{
  "n_layer": 8,
  "d_model": 448,
  "n_head": 14,
  "n_kv_head": 1,
  "head_dim": 32,
  "d_mlp": 896,
  "vocab_size": 8192,
  "activation": "relu",
  "norm": "layernorm",
  "norm_place": "pre",
  "norm_eps": 1e-05,
  "positions": "rope",
  "rope_base": 10000.0,
  "rope_fraction": 1.0,
  "qk_norm": false,
  "attn_scale": 0.177,
  "bias": "all",
  "tie_embeddings": true,
  "parallel_block": false,
  "init": "normal",
  "init_std_qkv": 0.0275,
  "init_std_o": 0.00688,
  "init_std_up": 0.0275,
  "init_std_down": 0.00487,
  "optimizer": "cautious_adamw",
  "lr": 0.000536,
  "lr_mult_up": 1.49,
  "beta1": 0.9,
  "beta2": 0.99,
  "lr_head": 0.00852,
  "grad_clip": 0.5,
  "warmup_steps": 218,
  "schedule": "wsd",
  "decay_fraction": 1.0,
  "decay_shape": "linear",
  "final_lr_fraction": 0.02,
  "batch_tokens": [65536, 131072, 196608],
  "seq_len": 1024,
  "doc_mask": true,
  "train_tokens": 811800000,
  "steps": 6812,
  "dataset": "wikipedia_en"
}
MLP neurons of a small language model. Each row is named by its layer, matrix (up: input weights) and neuron, and shows model dimensions 16-111. Each number is 128 + 24 x the weight over its row's rms, rounded and kept within 0 to 255.
Before each neuron's rows is what it responds to, as a language model described it from the Wikipedia text at the highest values.

Middle pieces of words broken into several tokens (bi-ome, Pro-vin-cial, Sal-va-dor, Cart-oon), plus abbreviation periods like pen. and vol. in scores or citations.
L2.up890 [147 128 140  97 106 132 154 126 106 129 134 145 148 127 119 139 112 149 181 103 136 149 102 116 139 152 131 140 109 137 133 135 139 136  82 134 124 139 147 152 184 170 142 105 106 152 153 114 154 127 137 112 124 110 117 159 113 185 105 141 126 120  83 133 111  93 105 125 125 153 131 195 123 124  97  89 157 123 128 114 150 111 182 125  58 176  99 117  92 106 138 109 146 141 109  78]

Words introducing a plural quantity, mostly of after a number, a group or a series, plus numerals and quantifiers such as two, many, several.
L3.up431 [ 88  93 160 159 110 139 141 153 144 157 129  97 124 116 165 172 114 169 108 169 149 142 132  95 102 109 111 127 176 145 158  93 141 126 121 144 136 137 119 125 154 127 119 101 144 114 118 122 144 142 120 135 158 132 136 195  92 131 138 137 145  97 124  84 107  98 128 129 132 121 146 150 108 139 174 136  75 128 118 127 107 163  75 120  90 137 142 101  95 147  92 152 108 109 134 138]

Prepositions and connectives that introduce a date or point in time, such as prior to, since, circa, until, end of, year of.
L2.up458 [183 113  90 173 134 156 126 151 105 128 107 119 116 136  88 122 129 162 129 126 157  81 120  77 148 139 100 125 100  92 136 114 159 120 119 104 147 111 111 125 124 132 121 119 127 131 136 121 156 118 114 147 149 129  98 108 116 133 154 130 108 131 170 150 122 129 119 119  50 126 142 147 103 112 170 107 119 117 171 127 112 154 127 143 101 118 161 122  79 124 136 148 162 115  90 153]

Newline tokens right after a closing pipe at the end of a markdown table row, such as header, divider or data rows in sports, election and discography tables.
L2.up330 [ 91 174 160 145 119 102 138 163 153 165 109 126  68 104 180 138 135  93 144 126 135 134 115 137 137 147 129 105 152 112 155 163 125 156 149 130 165 132 162 149  90 146 115 103 104 138  61  83 147  97 157 144 128 136 115 138 130  99  97  94 104 113 157 100 118 173 151 137 120 148 122  94 125 154 123 134 108 120 103 137 160 198 139 124 123 126 111 135  63 181 141 132 105 130 122 108]

Middle or final word pieces inside multi-token proper names, mostly surnames after a first name, as in Mark Ev|ola, Keith Jar|rett, Bark|ley.
L2.up215 [132  89  77 100 132 135 154 136 113 103 126 136 147 137 131 112  87 127 111 118  93  96 127 123 109 153 106 117  91 161 150 179 103  92 140 122 180 154 132 112 143 135 151 102 136 132 129 114  95 123 108  90 152 123 158 119 129 119 140 107  94 150 124 103 139 119  74 120 156 137 101  95 150 126  98 164  93 156 130 110 135 118 126 178 147 168 112 133 129 153 171 130 143 120 129 124]

The word "the" after verbs or prepositions such as received the, under the, was the, also as a word-start piece in thesis and thermometry.
L3.up620 [125 118 105  88 134 124 136  95  96 155 113 101  74 148 136 127 126 138 165 120 164 152 120 122  93 141 143 125 143 118 160 115 164 123  94 131 136 110 105 126 165 139 100 113 136 104 104  70 108 130 138 140 135 136 133 159  90 102 152 111  98 135 101 150 128 122 147 115 106 162 160 150  78 138 120 145  90 155 125  99 100 138 103  77 101 142 127  86 132 163 111 131 142 127 139 119]

Mostly "of" after a span of time ("six days of", "two decades of", "a period of"), plus table pipes, newlines or brackets right after dates or years.
L4.up872 [132 133 114 131 102 130 123 122 125 124 110 117 145 119 130 111  72 150 181 106 121 140 129 122  81 110 143 112 116  80 145 168 113 144  94 158 152 109 116 149 142 143 110 122 150 109 141 133  96  95 101 150 128 148 150 111  97 113 128 125 144 142 102 111 141 123 131 152 117 119 146 120 114 114 136  90 113 128 136 140 158 122 146 104  93 159 151  98  53 138 165 124 121 143 110 138]

Inner or final subword pieces and numbers within rare proper names, taxa and codes, mostly in tables and lists, e.g. Satyan-ara-yana, Limnocy-ther-idae, Highway 34-2.
L4.up588 [182 136  98 102 133 111 109 159 146  85 113 135 132 119 162  87 132 131 112 130  93 109 126 107  97  81 126 139 111 153 115 148  98 134 116 154 152  81 112 114 137 141 147 127 127 106 161 107 104 115 123  70 139 123 155 101 109 126 132  75 150 160 109 107 170  99  97  88  99  81 136 173 147 122  97 138 105 131 113 153 114 136 106 173  98 148 138 173 127 181 130 114 154 121 124 135]

The word "the"/"The" opening a sentence or clause, especially right after a Wikipedia section heading or comma, e.g. "The song", "the municipality".
L2.up333 [142 128 120 162 110 119 150 113  90 144 129 122  89  54 141  95 124 173 128 104 115 142 131 119 110 131 133 182 116 127 133 100 152 185 144 128 141 103 115 102 111 130 128 130 116 123 122 108 146 114 113 132 140 127 159 163 176 120 123 119 106 168 155 115  94 130 154 142 120 129 117 100 127 119 114 122 107 119 188 159  88 122 118 117 110 137 137 111 130 124 161 158 125 144 114  89]

Determiners and prenominal adjectives that begin a noun phrase, mostly the, The, a, large, small, old, in descriptive prose such as "of the", "a large".
L4.up354 [156 120 137 132 159 129 113 161 105 144 135 151  90 149 140 126 145 136 143 107 197 141 144 107 112 148 137 202 160 123 137 116 144 128  92  96 158 164 117  98 135 131 105  98  90 121 111 101 119 134 142 149 147 126 145 133 104 120 126 118 130 130 115  82 112 114 149  98 160 160  80  97  64 140 170 112 110 146 124  68 153 152 126 144 120 147 131 113 121 156  93 152 137 154 150 133]

Blank cells between pipes in Wikipedia tables, often the last cell of a row (election results, filmographies); also "by" introducing an agent or creator after a long phrase.
L3.up478 [172 131  66 120 150 105 153 128 111 143 143 120 126  97 194 118  92 126  88 138 145 130 112 156 170  97 129 131 117 121 152 113 127 149 144  86 132 147 145 145 131 183 111 148 111 129 126 107 119 124 122 100 133 112 132 135  96 116 166 117 119 129 140  92 135  92 138 114 136 166 120  99 105 122 112 124 135 118 125 151 138 139 103 151 114 147 133 114  84 174 104 125 145 141 117 116]

Line breaks or double spaces right after a closing pipe at the end of a markdown table row, before the next row begins, as in stats or results tables.
L4.up291 [112 139 145 156  90  90 113 135 138 102 124  81 102 150 147 139 151  96 146 102 140 146 115 106 145 118 118 134 125 146 203 130  88 151 135 105 173 123 151 125 136 135 146 115 112 129 136 160 145 129 124 125 128 151 146 125 132 138  99 134  91 102 100 117 143 142 180  93 131 134 111 127 115 147 106 126 142 134 153 130 141 185 144 102 132 153 131 124  98 200 138 119 142 139 163 142]

Tokens inside Wikipedia section headings, table header cells and infobox field labels, such as Charts, Season by season, See also, League.
L3.up383 [110 144 110 131 110 137 129 139 130 173 108 105 140 127 147 138  93 124 153  95 126 110 116 113 146  72  96 125  96 130 131 105  84 145 133 127 144  82 121 107 137 164 119 134 110 151 156 164 130 112 129  89 147 125 112 189 128 124 102 121 132 123 154 152 136 129 160 128 159 152  98 143 145 109 157 106 119 124 134 129 103 140 143 119  98 108 114 155 143 137 134 126 144 140 137 133]

Fires on the token just before a year in dates: the comma in "May 3, 2012", or the month in "in April 1993" and "18 May 1870".
L2.up26 [ 99 116 107 122  96 118 127 139  98 121 159 128 123 120 101 139 140 136 103 124 154 149 123 158 117 143  98 183 106 151 136 119 119 129 162 149 125 145 173 150 133 156 125 130 122 161 113 129 134 154 140 120 116 113 147  94 121 111 189 160 137 126 127 169  90 145  94 158 161 127 159 118 129 126 128 121 137 126 144 136 131 145 134 128  90 160 182 115 128 153 144 138 149 140 154 129]

Final word pieces of surnames and other proper names in lists, tables and credits, plus what directly follows, as in Suár-ez, Emeljan-ov, Moore Jr, comma or "(".
L3.up584 [145 130 113 130 143 123 120 184 120 115 122 108 137 140 129 127 122 116 140 145  70 118 126 110 123 129 113 111 133 152 130 151  86 115 124 127 145 116 174 100 144 154 137 108 139 114 174 119 119 113  93  99 151 135 147  79  93 134 138  74 112 141 134 135 179 121 139  86 131 124 142 151 136 127 129 152 117 138 110 109 121 102 115 182 135 132  78 138  87 152 159 130 127 147 122 128]

Mostly early pieces inside split words (Pro-fe-ssor, Bi-bl-iography, vi-ci-nity, aut-ograph) and the opening words of table-header cells and section headings (Rank, Time of, Personal life).
L4.up443 [151 133 110 131 150 152 109  96 112 134 162 105 157 145 155 192  94 141 119 178 145 134 118 127  89 114 122 126 113 110 124  70 144 128 105 130 123 120 111 123 164 137 117 101  96 128 100  68 122 130 125 153 131 118 107 145 114 140 134 120 148  87 137 147 145 100 163 146 128 139 149 183 113 125 141 126 127  90 119 108 162 138 109 111  97 119  94 151 129 112 117 142 105 152  93 137]